{
  "norm_eps": 1e-06,
  "rope_fraction": 1.0,
  "attn_scale": 0.177,
  "init": "normal",
  "init_std_up": 0.0368,
  "beta1": 0.95,
  "warmup_steps": 200,
  "batch_tokens": [16384, 32768, 65536],
  "max_seq_len": 512
}
MLP neurons of a small language model. Each row is named by its layer, matrix (gate and up: input weights; down: output weights) and neuron, and shows model dimensions 48-143. Each number is 500 + 40 x the weight over its row's rms, rounded and kept within 0 to 999. Numbers have three digits each. A neuron's up and down rows have the sign that makes its largest values positive.
Before each neuron's rows, "fires in" lists the words (lower case) most often at its 100 highest values on Wikipedia text that the model never trained on.

fires in: "has", "of", "frac", "have", "categories"
L5.gate310:572536517517459539494620462489523505397487503473493547495536512467477470466475578501467540381470410497540489501471475438575417509568421492530488515570463476502509514538494527472505474485529494510511531499474513491497594498555510554515515440456492549510507476540539510475507499485479555533
L5.up310:511398499433450470553412463455511551476537538445457553511488494425412528538528477540477498464444413547425543544474511511518527508501461493491452403528534451520479551512519456547563515554466472469468497437515553480517434483410478461560494533560470450529572520561481521474578564531494441576
L5.down310:520441437473453522531512511505539460547531480441521535516535553502523566500358534497584470492523498483513480470532572512565473468536509542500535490550572446622477494536539519476504479484478487573526527480495559485448520434469509441524497524503494566466482473442440510504495468479482547563

fires in: "2022", "general", "premier", "chief", "president", "major"
L2.gate389:486521502521473536470506524501499597533546505511499480497568497494535481526507483438476524549488545455558491505530538486521536550553471417561520499486469488434487548540471552416556502483517514474493462517506477526460463564575452468496529538540537517465517467420486501481457560481458485483
L2.up389:485508477522497517519501504525468525542495499541495503506493486549528469541468483491507499561515599472594458501500495511534492548514445511561519531466435473463488570504480542380618562547532574505471475498496481540513491523551517495482543508522516499488542498421530556465477493512488476476
L2.down389:516506504516502523494482499494517531529474527490459488541506427537538499548478464460520478560474535503503488541526467510500542530455433450505479502482535422448480528589460472446570570513498553553432422526502440534567479513502515413491510539523421478469539557492507531465509495472559455520

fires in: "of", "for", "in", "on"
L5.gate810:571439426547494560517537494500430559491484493501453511549530464455452493522477502540456499488520471486531540531517543518493468477588495528488462548504496516477424557489507510393507422522548442497402526500590553431507575515519531498523466473594508535479459467515523484475466446538470453505
L5.up810:453412490493535485480470455471441571552519445512459470472539451421485470455551458465511546481552424505520553490519429521504479512574460510498483469517516539410452502474494577470539575526549464487468491497555527542473499516480569555450457552496457473491485485506491491458548467513531440507
L5.down810:467474462487503499472515501474540490562538480496439520487510521508536459511434493518546487530478530543514473448478500549487501381471469447410458471518491482518472387499505469520525542435394463483562499484525452498501482521492520536529476496494493551476499522522521517477590407541490556464

fires in: "university", "association", "department", "institute", "school", "corps"
L2.gate862:480594493524456517443506537516454467461426549462540500433516465550539427456444544569550454558514474509556437490533544470430523585527444427459517494512528496517523485496585535476465528496536526501465431462523508497509457490458513462487492588573505493559391491490492506455498501415448484531
L2.up862:437518464514452544435477519458450505455458587478527478553465423538568452465484525515515523534521487493519477538545525497427471546511472505472505531443568404593484525491548508495502521547516589477514504429370480503500456501485511480464542498502447555556431497488540517530537510428434478452
L2.down862:461497448519540484514428511434577529505485528520485517560489483566501589493426444518497600516481488488479438563502501453426459465505524537566532558446558510572500474479457473549529468509474531464522447523444484545516453542538508500504559565498405453504512505465525509475563514468537528403

fires in: "also", "especially", "mostly", "mainly"
L2.gate52:455482512498487533498561528431404507476517441446509566532420446462527487524449503502559462514509596509588438535511510572505501475515580522473466469467510561491515613460479524473493440544478477515531496516515573420523512478496503506409476528508513495486512512489513418547447578516533449501
L2.up52:446475563433441476382521510448461515508524439441479553516484475436509473521500465498536524554537492462579431458502532520539510414497523448454484456426500535476544538516585505560414458493484517481527502558481620444499500472511455455443406517520473495518552553576481428515506551515538479496
L2.down52:506477509485463476432485522454512553465542500453482574539434487484493456502422503500567460526475496451498465495506546521475545445528529495451452512461499517383517489452535466530483526393499531506535495554491593471492421476497454400468433500480492528582556586491499480470500512581533428477

fires in: "there", "well", "known", "idriss", "job", "such"
L4.gate661:523487549479504508494527513517447497521491497464519546429493481552513472450464513463531489477467540477465453498505438437474550511543525513578477482485544555532479431498518531576480453474437493524493452429476500482493540545570446497534443451516448482513499499443524586496468445415453506459
L4.up661:470510526465562497566534488475461526626448528453494510500475439568522503491448481501471505493527554476568453482532461464521541560455510522456476536563549504485413564434555512548509403478528539487492507475496476512547499562549567560480438478460462496479504502524475539509457471405421517535
L4.down661:551538499529454490496535462486520463473492588563489546491467543492491439488487491510538492450467523491480502535467501500471490496498519509462560474473578479536530485489519516520489505476543540531526482507484434609511454510552521507474532478467450435496481430527553598537458419564537524501

fires in: "in", "during", "of", "was", "gave"
L8.gate990:458522485500522540471512484508440441489523427531511543533559489446540522479508443425480576576512438438496484545520483470541498473586454519509394565538528525465502575485499501470552438588531577492503501514485552507591541566491480557554469524510501518504487507503477487459534498505470526436
L8.up990:416509499534480533525493527555443500482429489559524535483503420485516536519498457507488511487517509457499526535505448448549460487572451508543516493407480522410438481512515536397522434493495500605414531457441520508445525441538477491522453512534452445517561522482515547447480480529514495491
L8.down990:506535546590506455524503553494467558520476452485533477489432519512471537587556521491414545426477494401545529492514509541507529528521425531500473494437462538495545462507494505494475483499471431571570475526445477528544439487581462470489459505539486509470543476577476548486525426471487436506

fires in: "from", "by", "to", "environmental"
L5.gate507:478594512513519560521536500467512468506487474544489447449425548485472411474501502468502510531409506542512501579472443511417476436460451516487482453516486443490511526476453436544495605463535532553540433520465538538555537476492482569463432531508456472525510502526464431571490439440463452474
L5.up507:483473481564529474480487479526530495518502505503463515459542501532496517507497482470529554478484593520496576498453471475498478504494550448523537466571549421478481485517543580513544518474457541578570475495472447574439504498458507506479495483580453494455487505550483486487541478431546499440
L5.down507:579484471390424468518530450496554580474571522545607484509477450522464530511451507508525449569485512436462560562543488462496398541494499511465478548505526528481417540468525542460513466529493513494487492432452504522479525507520455482469502494508552503493468549530455482530532508504554552511

fires in: "world", "open", "international", "eurovision", "competition", "motion"
L3.gate825:516501468472484489508476431544450541487482521459456519510438564491458473464476497505466434522450456564536468511492461476572549482538474442487506450526508499486621546539565472485509543467503456552498530505511427452502480503457456501544562556496496551485531535510503520444454488496558490582
L3.up825:498481419522462555433452483556501588479521540541457529513510492500460535504551516421476460540416549481477476472536520465576455526538503503492428488536547491521521477481541473527523522378484513521505552486532530485505507484509488518476589600492434479398494445543519552532500450509465515530
L3.down825:425527454498486440432480533454491477523481452521477539528480477495497437506516525506441497465456486498406538535517465511524458549447528515520504520549470456535477473509460551570502466558527498505540480620501528498498492529579523553496453496494532487484484539446600526525538442597488431508

fires in: "more", "with", "very", "to", "of", "less"
L11.gate651:492487443511533560475515499509505496506478541542424527500453432525474469474477453601457525438582571446478521519488476484392528445524441570469500501522549526566435549491530524575506493519557503551463556450405534563448503576564530443521505510470559501462525450538498446490410507460465501461
L11.up651:554454443537480549505515476486566546464461516533524462472449500464436443624494427573489561460477498478535459446470581543520526457549572498491498461506461545559483544495529508516414487473517522442473524489474570445501450482523449438541528470496494453463576474537409493474495544494456407482
L11.down651:413521452500509501504514525548457515479530442364447509524511486459478433479395505522509537468467499491533504546470457488522486437517454504467481495515490493539475559499468465569416524497548486509512547524475496525548458533536465437455493500494511599537474517514488511474468501345565531450

fires in: "team", "club", "they", "athletic"
L3.gate999:504491449524478572525467514530480504524483529487526414456480512480493568489473525451446591528505530475523491455517447503531472481506502480534477541515564500608489502428487556543534527501539512519543401471472472522539469513539473614447468468503462478533473574504455543468499476547495431469
L3.up999:498477469440526478531449552503515463478483437469487409533446517487501468478549449508505486471481459509509524435521438523470469411524502545507547509430469433478524500493513491515559549508481522504489462502523455517544497520600505531555426450481456587523470475522536473493537567544578439508
L3.down999:541496474490521452562549537508477455426481479539487514506455466541543433493500503492499486553547468519556509401576445530465445512448553477510530442471546497452528507446584478514547454496509516496507458437498410567546486556499556485508478511436441541576400477505503534540511578451532453481

fires in: "division", "league", "group", "squadron", "association"
L3.gate506:461520522483437431474451500536479594481468509493488557571542499526458488568484450521484464504459556531491587448495485514402517572474486479530499526564490553533508569595521479548517574462547472555459528433520430528457444482555463525516487615527548503512480503487510444486576476545505481497
L3.up506:500508538518500490527476478558388496493424534484559548536507415545494519542497541514437446471502510498491546518524483455480460548587545537487499517519523451506521589530488489553610531462489537479548502516433529556475475450569459488525475541489493533450460450468460405433532476556428493507
L3.down506:509468426547539438503595465495486510495423485452561521531487401513548516482493504516459554467510510467549538505556517462484443581441481506483452524528514512526486501467485484469554474441509510405552472594477522460509559555484463468503505517450513519524422502468503458483533536489489548494

fires in: "to", "of"
L3.gate395:548463481500534593533542492502527518479499513473491557523495482558530444524504493486528529495503550514568509535557486474532535509486434528425491491481462499462485512421563544565492514482496496561535465437494557499528554552459453566525503476444450533540548476441513487451592502417484419434
L3.up395:529500483528557556509540504485513540430520551535532566458508483551487476501480569437490437480485522516494572515520526465504480540515523541448425508531522505493507457443425559520541487501462500479520512477417433546535462512458431521487532448490448488506503469431488463484489470475492543539
L3.down395:521511447490524554458518453462547521487495583501518485547419432553510470467467533488555431512499420508470461517528524506473474510544487547506428575576474517531500477451408511450527425461510488467432548495474514500447496498437472515460463434575445470467514477470610556510503431493562519511

fires in: "final", "city", "league", "game", "tournament", "competition"
L2.gate795:506451456569538523567518541507524565467538530529455497428476461461465483446471501499523519495491515494418556550516505544484516468465467495560498464385543521484492444436428492490485513569555540518516526528486479519501554490448524459493498497519488529539481544520584501435565488428443538482
L2.up795:499508423449517472571460522485520457534480532479477414501499477566547538538495433483480492513447543520492461449485508415474490519536550475435517432487621517545482554461543470503558560467486460488566498553435452518470541509460512517483484511475516548451480500536506491516544516524482493512
L2.down795:547510370507481467518510516469508470480432491507494456509603540517518499506462514542454486526475501535553481438562556444519491503484518486529480536579507557479520548507464456563497574515516514412512425510489513492520510525519526514517492577399527505469479523442512544454472496500590439523

fires in: "very", "are", "more", "remained", "them"
L4.gate896:523437538497454519566563569430493555380511513445480521511484498522466505557461467521490486507493530511526522473417514473516414524469470548442461449562503522527537495462597456517486520526584432468556492479530457495541494538511461529559580516426430517439548507537549525497498463493445500497
L4.up896:449561506475402513546564473507544513469506476480517515574471462521465543578492502571529460417521478497540505506494534516448507511494468539538465493574525567509497463430524445493465508514519454502535542545507483456523490496506452501531510520497476482431569458541519490514551506459496493420
L4.down896:436541414520443522452495472512529568515539499525517427543520529442460510534440474484508543429521483480488463511472488520486513444557457473480480505523508505521493472532493525553511457504444562485548478512506537431476488441476495415480480536426511526537485530527482524496520530516589469456

fires in: "gb", "g", "goes", "km", "ghip"
L3.gate709:459493480476512556587548498434501483489467508517527494471491520466482573458465514522560516509526535498586519533499525482506545499491515527463555552450555466512502561522513456481543516455513549480592520523446489487545531514535478596464545471511495552507502541527524572476500529555488466414
L3.up709:473447528486531534574515518507454476446495458534557451471530493474445514542496483530470479527437513451546552541484498512489560510539571441519483563464553479528486483539544464483539451498497509479578501524550496495528546465509468541436524576462434545491559509473503483482502437553544533445
L3.down709:533559468483472525460467491502484502512463500502448381538554477466481529577399529504508502463445518543544535584526472488532561538422479484481452494549466499493417492492453458504481413575451530439527475447599390562566549517480525571572494528480475491501520489498571487497501441507524446446

fires in: "war", "festival", "competition", "murder", "race", "tournament"
L2.gate615:487508467532541515560510589471470525493467451466491482454483508390364523456502450500474465456543477556450537514451447438456460454535481419531503447546491563489421537538524490463518506424447500510476446560515484502512519504469449468547528516475506538511558495457506506487442589539545521496
L2.up615:514554474510495512494495570509445479491455441500544475495485481433423497542539482459439543528510499549443511538503441419498433486464485469478436502494491526599536553448539449495540510425523457513537521532490523576473517568436503455508513502500482536414528506520510575512533501483468542498
L2.down615:474516455496504486435528520542473488538453499562496508594531497443516462562463494471472504505483484532543498486498474426502455456510549541514457506531536560541494536593490456531523500529460551487498520531516542604500522477451542491486467497548488484477520480486478536430521555549533472504

fires in: "of", "km", "mi"
L4.gate899:530533540518490502458434535477485396489516427467505496429567549574489598451441472559550482526515563450468576511502507554522540563456528545468507565485563434457540416515551481471522487551457510490530565540520553467478485485541430547528557483493539491428467492503513492540505524497439492478
L4.up899:579516503457485556489424535527511466452518470499459508438520524442420447477454463502506474472471543435444504413444525537514570546414500466434498488487490469507579471520464535497504572505497469420520409463561527481502489475467483483556512504504491522515504524475462558456514585543549441507
L4.down899:535467448522541478504555549511517490493470517473544398397516498498539510509451522528480522471432432468542544505491506494513493512502542503541495499577468475559447541446507496498456495518445521508491544436535517534516526516396500552498491519512412484487381490496524522508519454541449423449

fires in: "did", "born", "was", "personal", "genus", "while"
L3.gate195:562498456509551586505526518511455457563547458394483413550554533485554542472476503476513527539503495480495414522473518449532432472502485490539471542473515528473437489571480470445506512551507500537553488468538515474430539505527506538495502509464599526505513496533466478507468525568522485572
L3.up195:546506516560544571508485522551503461467529523484568425475490514477515521520421514528564540575503532482516490604527594498483443448514456519521460528474504534484474558485473481408557553563507485476507490474548511541470524527534495535458484527463521510461529468520517486493444541578520546467
L3.down195:471480488516586511514473595475474445494490512487525437518528440492535494499445470476525569548444524498437493534494509496530487513533534483467508496493506521512505470562500467497465503569580479480508503515483449500576561467484493484422490487470490525458519487511582525485418488497526509528

fires in: "who", "that", "either", "which", "whether", "while"
L3.gate123:450564473442562498452403509484470520485432440483432520567462517502491470490469502471495508502498513516538540483538537540600513486481512552457520452442521472511457448451480520452450500488531524495438487502475572453497460482494555512469518485587541448475543510531528501519474537550537454522
L3.up123:421519493433540469463467432482445532412414479520464477554476562487458458491483511478549457528494434525498528508542559554472509482538487539507483506514547470512541491549491513517487471472525422514495548534496490489496457504487525483434549509523476450507575469489491441425418495508563561438
L3.down123:491536502503498517464524479453495470458534531455519494566549584482519516479392494491460541529524480434441474518492518559577519503435468487509497491479567515503441471560474484522487485482394433493527484535527495501478537419498459515474607473442554467416507469479492522484472543392548479466

fires in: "who", "carlson", "parsons", "andersson", "that"
L2.gate138:476534468485512494487510517444523497484458494503510527555447424475461482486451557442505468518479494523520500490484474534510513475562442451533511478509567470499491487464483526520480461490455413504500501510461499509533487529506524508498636467453473511481515509537508480451531435554501529475
L2.up138:557565544466540507490558475501489433481426491588520477497548506469525522460508500422607491493491433511482472458532465512495503481500515433560531524499564487543526492456553525581473441476454519477511532445533523556613436507534558481498506462441433509453456456493474481500470419536470526488
L2.down138:512511478518576513465492503466527487477437496521540464500511490441545524416519445487568498493534501461487538470480484495541485507511538513549468510536551549536586460509466529540495518509416494523505480472531563483577528504551547487485586497507516513439421488510488486460477496455432443451

fires in: "united", "athletic"
L3.gate1020:493553531567474570532471531537493534508519475493506440484525472517460511496502462458489487508559517516434554408549486570513532477437543524554527565571457527393515507411464565515520500500536561475487461496480555511491466436517451589495491537587507432533462535453452499514528506455501498450
L3.up1020:446468480547467546528512496524534512525530433434462525479461457552468564480517502441464473538549525495522539447552514506530550481483525473496435511478468507447494538446486481491540512493484503514551569536511499534484497433532476613513466532556473453512496527471512523503600454473463500569
L3.down1020:456479439513543513526502575519498545474488492566521554540496378534501527468452484520487475474501545491497526473482477460458507509514455487516439455486455490432558507469487460505547531502530443553507500476441484654541446489549503488431478492548515523496498481446514452447519484485450478551

fires in: "to", "geo", "drury", "cc"
L2.gate885:407518506528519472538520510547453459451550529507523522463538506520462487471513499540496548516470483508452552492450514466456399541504494501494484567573525482463523494505492517564428582534472516481521543510534472458493475537455467481425474459579523514549470433528459544500519474462470527444
L2.up885:593496468469528490461509472529489515434554469466470485451549510523457522497502542482516524579470487431459540480482505514464415536470454462515507560587565465448459474547527558533456620485473514535518494481541518464521540591464474508462531460565472495518481453479461487427500479440523539491
L2.down885:494517555494558525433530533495482483505491484487432463482514514496545578602479502462486494494506441523490529532479494494464486530430499493547443467469488520530480465471498525523519572547438456493478484559466538506530533467494530544562498504487465432497551436542461485491508459505515472466

fires in: "of", "to", "from", "qatar", "gold"
L3.gate316:562535490484516502400524449480517531575525461488505545491569525533484526446472467481434478408487516518437493420460425458517548468538504469492528493544512526445485457532531544525463527536533427481597480461529519529469502468456467529492519533419446496528459491491482522502484459484451479505
L3.up316:525489473553543491567433505522494436542483480529531557504530532427517491536448455538419538479508431496468543506552463485459470481517560514478560498464448428501522456538514494582552501476473504472493477497451481533509464520464502473476517466457499522422521541493537513547447473468501500509
L3.down316:515450497513502435540468483498545404555447574436499486472484500458472436560522438514471546511483429484484542524535539517496536458540545519480498523455448466585496552486493498552547457484489537472438506514505513466526515525451504471476547476549493502514515575507583498520465508535549542490

fires in: "world", "international", "asian", "ireland", "spain", "china"
L2.gate568:464523528480510518498544476573542528499450540515450561519521538418481500535504480549509457493401506497565470498472488469528525484553451460507496513463461475518523576502558477436513562547489544501502550478527552547595443493486460514595444574475475489457530485477563430503540465428545511485
L2.up568:493476505542537615443481438491508568479491536509469466468483502463485552519442486472570492464494491491472514515488505458470486471498467515531422509503467599546492536447437480537533478519455473521479450542530512460538474484406500555495502475437460489443488517505513452513444440477472566482
L2.down568:484437502469467476519476489496475572536399493500540524465523529495460538474519461460496506468473493416512494475517491519553437464443463486524490542574509564444467569527483567520496580498498478552505527531504476461467486499460450503530468536549493509438478484524510477498455483519452559546

fires in: "both", "between", "either", "all"
L8.gate618:470497482525506509492407506558532449441469449465509487563456530466507482450556514554403472531502530475470490465490500496503519543450468529529444482550578523405518444484573528510487501506506493428499533514480472508490534558507404493520507500468481426500579551515503438593510500457481533447
L8.up618:459461532518511528471545489482455467497440507472548514539465459479452543502467485497452518509479561558518516532461504506483444455445472445497492465524410463531456480516509532433554468472425507486511483523510461450485497547553530417498486525534503546618422510612497459537509483530556481554
L8.down618:434542489508501457497558422480512532575454509458527478493424542465544551520505480424480523535497470384469515462476487522536460504527500496497493629496503501490498552508421407503461465515439462546498543487462589497508517508490533512548436436504522505507498555526473584488471509471504465429

fires in: "such", "also", "known", "los"
L9.gate236:486411533419472531517504573555457464502477544454537545416513470499532502434468485543475559434510515557463505513498461508474438466495472557477438497455525428581414511485578457451496434580526415484517545483535518560573551460539493522468411482459415475540484519467524486447434481483519495459
L9.up236:443429449495552490484488573475533491471502473424402496441443576571497534505471495540478440466581485415459430501570611488533531530486473479508499478418470487532417572457549540430478428537472489463475500519436431465452511540530459508491545459540469535537551579535498508465470474553541542500
L9.down236:481447404519531510466505504519485517442517543467486515467423469494521529441492511548585414467429573504495513577463544402489576460466490448494452494516521480536550499422546507532447468522489502511445509512452482448502535498519490453486571493531562498530459486539466496575512469478508589480

fires in: "party", "played", "league", "play", "playing", "plays"
L2.gate221:454485533440546505492509569497485511466418549431468466476469546526518514469529466569561521532504464473475598547544504492481475537506483538543509480511530428504469471483523509535457497523519509517499442523573463526415432543490576496521476472526473535507484490524433508524457517479490507547
L2.up221:490493509480487502532458502431485504521421500523525461573403491514457503529589476504467537497514489515591539508506404487532513455479517508526502558468556469496539472552531483492520457415431563560434507536428508518469450534524469421548455488441505532466532524514471452563565548462559522497
L2.down221:513483475496478571498471524466499512464488531513487467495412516548490482542555502522471516499483523591593604516485501505492463488449465618560530530472511505456542486500501549515569504464428535504475487553477572501453464567517526459565481529508448564535501537493435507538553503377482573495

fires in: "division", "squadron", "group", "corps", "department"
L2.gate36:528528529522489477540466541456489518518434532476443537504457454465591486459553491444518468529532497524500513482532410496397536526529561454480495481471513524513565483493509454582491516496580474464499516443452519474561459497483446498482549497489587506539416465462485469476515578530444458529
L2.up36:515554489509461517508477531510504501518451541481541524523482430539591430491570549491523484514566506502480511516537521496407498503452540512478496440523530491481508488391555502565510490516507465473552432476450536456559486508503536562494535506478570535547403449498490477475584570540453472492
L2.down36:443501478518463445457525560476519511532441522474507575528479419463571524520471486482459568535525480484496519462529411491435505540490522527431478519500533537565559476445448491454541492422580478460523443490499505469514470542526525521534490543459512518482391468504479463507620581498595552482

fires in: "season", "series"
L4.gate303:496488475491503535537504554469446515516529498477438563564569470464468435457463444485444533536502459488569483509473492433491454507539517524537468535553466535538411540493564448523457502489514572544493505475481449479530518520507518492553426460561471539503496510545506452522521509501466428438
L4.up303:466477535495522511535421432514476512452472527554541588547479467541443505422430519549521420486486479502528566479445492467467550538542506484546502530526544524545562461506501461492493545481532493567508459575544438531569467530464524538453477489564512646434457508549456494550485544496488456481
L4.down303:526440453542566494499618442526492502467532501448528435469455482451446532486478541492495495511523553469511509512483502512442473454494394489540545496525522531580470505469512512462452504518503494418524554541505512541546449493531446496528478490465522489517522496473555516485509503564531542537

fires in: "has", "have", "having", "categories"
L4.gate549:540522552514481602510564506496529492470467528497515535443505452534467459540458500515477510403529562516517476500525549527550478459576465416448447498517493513507589500501502485479523524515546492501545580503431502540477556552467480485540496461460521537496524533470516462452485508462449519486
L4.up549:535559514523511479547522497548545471433466529499511544410513485506449529571473578540528575405441555480459464509506523492498485528533504500475492462500517540473497573501507486527525441507502481517496575499413563545476529490404477488467469415492520449550518503488496487514446480408438557431
L4.down549:519519469526434569498549477545508463448458507575545470518498534520499527494408526505464544445461446466474498537523466528505452548510581525603438505536488526574523536525505543452476458493509554511437491450439538572460565423518487462525518461442521498507556475493556486495429455445483532517

fires in: "medal", "place", "party", "year", "sheet"
L8.gate217:526502539504542494518517584483467491474419489496509497451449535527455521545535501505502483443493537481467558475522470572512527425423466517556593547517497446459571492477488522474477528532504460482546529465438541520404518474503531528529495441565486529490601492529618480475527393476506477538
L8.up217:494477553522430498489490528459516477526447413570496499491491497496469576396484550505535467413579504459483500518501420434536479506440513467593513546524500507490490590529505485390566458542488487420482462469467528443464519489472463512523510543502456515427452500521512500488511534514518555479
L8.down217:466460459515532470577493508529523477468479501546503533500470494546535501484339473449533529547478479547440453491521478438514566467526513554452523569539508480463527525490484587493497410457489478598508498490531487520437513462398608509448430533521492535478479525450565454510551500517481528488

fires in: "also", "these", "mainly", "including"
L2.gate83:498594559469540511452480586484502490447537419563486588505514419479436526445522500547505508541491528418412468524473512586528478519587479458521499539493529552450512516456541537505521432479521511481530475553573532487484481449450525527481494548475421466490488446608540455544459545499452567494
L2.up83:509545474487529428482501469476490536438416414511466501573548447466496475442466510525612420516498443434511547495541501579496475528580539499521555518500547511443498539534478556504477373561499493511506500576494470476468520486492545466499470448518545481561429534527498365475461507475482590449
L2.down83:530461500455468557480538468519586527528433520485488524537438535485572468510397429533550415484488450443572491489492521528508509528464493536410509480533478503380481432461532534505479481461416511503557543508468480488536498495521443454495529509519564491527543500461533485525486467545542559471

fires in: "film", "films", "movie"
L2.gate940:483473468505485507441489528422501482399470477416546571474540490584478460505495483476491473512498478500482528510406495503512507453492483436530571499451492497494505477406486499403469564570496534561533451483528489525429522511484499517511461513477483553552545501496586419507491435516409565471
L2.up940:554463473465579496541537443450404529496580463496538475488504465510490505502505422473536460373515467510531510513471475510470452489589464529496490494533503465492451619455428464472536478531505541500549538487537491525458517536478557492509548505520516470512514526449519369480527527514446539491
L2.down940:507487479471498502498531487489434552399594451493476515482491467541448437566584432428522481468488457509462529503463485484466481529604480521537490487477518477510474593461444483513533468461467560552579439504529489581422488508488575505507563476496527520480484476447503444515562545525486540457

fires in: "season", "years", "year", "seasons", "event"
L4.gate165:499462432505556484522494458453486520497449490566472535589534534476510440468542551480499527492424463486513519412587424468439569554539517547501446523541493463517463500539518512544490485517489471524481516433485432497493551532578477517467486456465521502527471557490481509437513431546442451504
L4.up165:449468522441534512562579527465502430514453491509523457494561511546491512483475501489524475540535553510446486489466466487566448532564442472504503497459435530472523481459535424463518519530526481532553511557498490504447477512406597543531530503524456518520513517498516481539407492460508533467
L4.down165:484505461506543496499528482456532533488450494540516528528480570514445434399583483516508481411495500513499478406453554478518521534470509487519495489466479529557553476462490514442453489498571500483452472544503496505540511413564432498581496477501416543528478601456513523481400475454445518496

fires in: "to", "into", "of", "and", "as"
L9.gate282:550492461556518560477569513558546482434547478603446483573456554562488533467426510482469461567452509535471482495480538508503463508517562465498505477535533526522520500580541502461489511494497423479512469512471517471490472430563469504436473481477499559547508529468516536480526489471491411518
L9.up282:448476566514514484500520484495483455532474470487552543443409566501437456504420488516553467544480500531545442470491549424592492525514457492455441512481594412495533429501503500465489511516513509504486467535465567598473494473476462475477527476421494480475507546513535425502457469477460514548
L9.down282:483520416505490432540544485490542564483530534475490429494487464475541477527309492508491491509419504507514474569561557474432466447501496518468531504560425528591433589488440506554512509496506529461527550484485482521481567495488548536474458452557489502502514594511423500537490483540538519513

fires in: "to", "until", "prendes", "into", "and"
L5.gate711:476542534537477534554543490499538459581502454474504512541452490511491522530522454558518484460503551511503424396472533448518536454470519489549512461477497487445493503469515457518512494494539468543440469468523558509482567466475458470611590508489543487516451484521446547489533484456524528524
L5.up711:408500470496498488454488457519519488542488461487519485577424563512553471505515534459528489565472537508496475450544591517495480520447507507573512482446507504471483500477508532487462501526546501500501543514554593526470456495525483505495464480434511476526429482445564597421458517458506503431
L5.down711:499477451509491453527512523532513548501529493508474489507459474494486549484397508514539467536494480508498572435568569453510496450486500431564479461500475506532457500460463486509456492495525471503528514498471505561504502537443546552484470506481483481530478455479482468492532454551444493525

fires in: "had", "has", "having", "who", "of"
L4.gate258:469497494453448565545471437488430447424510555474529478464441491530486462487436480540469445549479481479554558496520541422510453508487428509591494518447460524506503486469547516483536472445542525450468529500531478485472543477482462534479433467478536464518553497541528470451580499444443549429
L4.up258:551445489429424528456466471489515490401532490429495520460513465552491491495428532472544442569436533496472526517490565458487466440575360478485464528507516567530505566478545578439489552551520474535483500482568442456465560451459489502463521538513571415524547457524549498458526519487488501474
L4.down258:563509500518473503502492534464491456513546477509532489478514553491501556450436556558502521461454435500489464542484519507475453491505511475509455475574435532575489515471515550474471527520554427410538531443464452451437580476476517529462530452499458542547530441441520438520497505488505454453

fires in: "under", "of", "over"
L8.gate942:490403540487540559457535541510534542487432613508436526515501569466519458540528516526543482461578509477559495526577470445461493496537523544452517470456516491478460583489497485497448487533447476542524551523468555485519462536422593490513492461563499493504527547450602497464425492516449518527
L8.up942:505480513559449549469507467549549498578414554551445510401534535539508522509496491508490592431451536499460528469521543457496534335496557543475490484534505457477524502487533537547579526479466483551491549477411478512471469551475467515486579453511516487493458491536527436535534598554520532479
L8.down942:512516432468582528526527482525537517469487524458443411546491486529522559431374470478521466475568451527475472495484554541507497530531505488472471470510506499483510548515524483428591491550469499461439521488471486507444479487486486480424568470572454532484529498454517496486577590531551471516

fires in: "was", "started", "is", "began", "while", "after"
L2.gate755:459362553512509539415459508496521518495588488522515389487522561539486550490470567510483534491470443459479559458446394535576507411497452512470485485419503486550540496486524492422494553475503446495516513512538521532437527546502504543503516519548502517404508565463487555496498538535433517466
L2.up755:394409524486422486447540539518562503414531493487551460508536516516489551497530489569481490594496534483468507560493490465486483518473518506492482547494508460398477530500495543437565463524501428533466464508508514487456583520488469488532537526465571565501491502512580464505532513559491545487
L2.down755:435432479542530497481528487526507442458570510544516528524466559527467510564506457497551552574486533470442580480448525501524532497484429526452561556485520508493462495557570540487525519532522456486473502595561532560459576530458467495562511520499547545478504532511513520450539548532454534474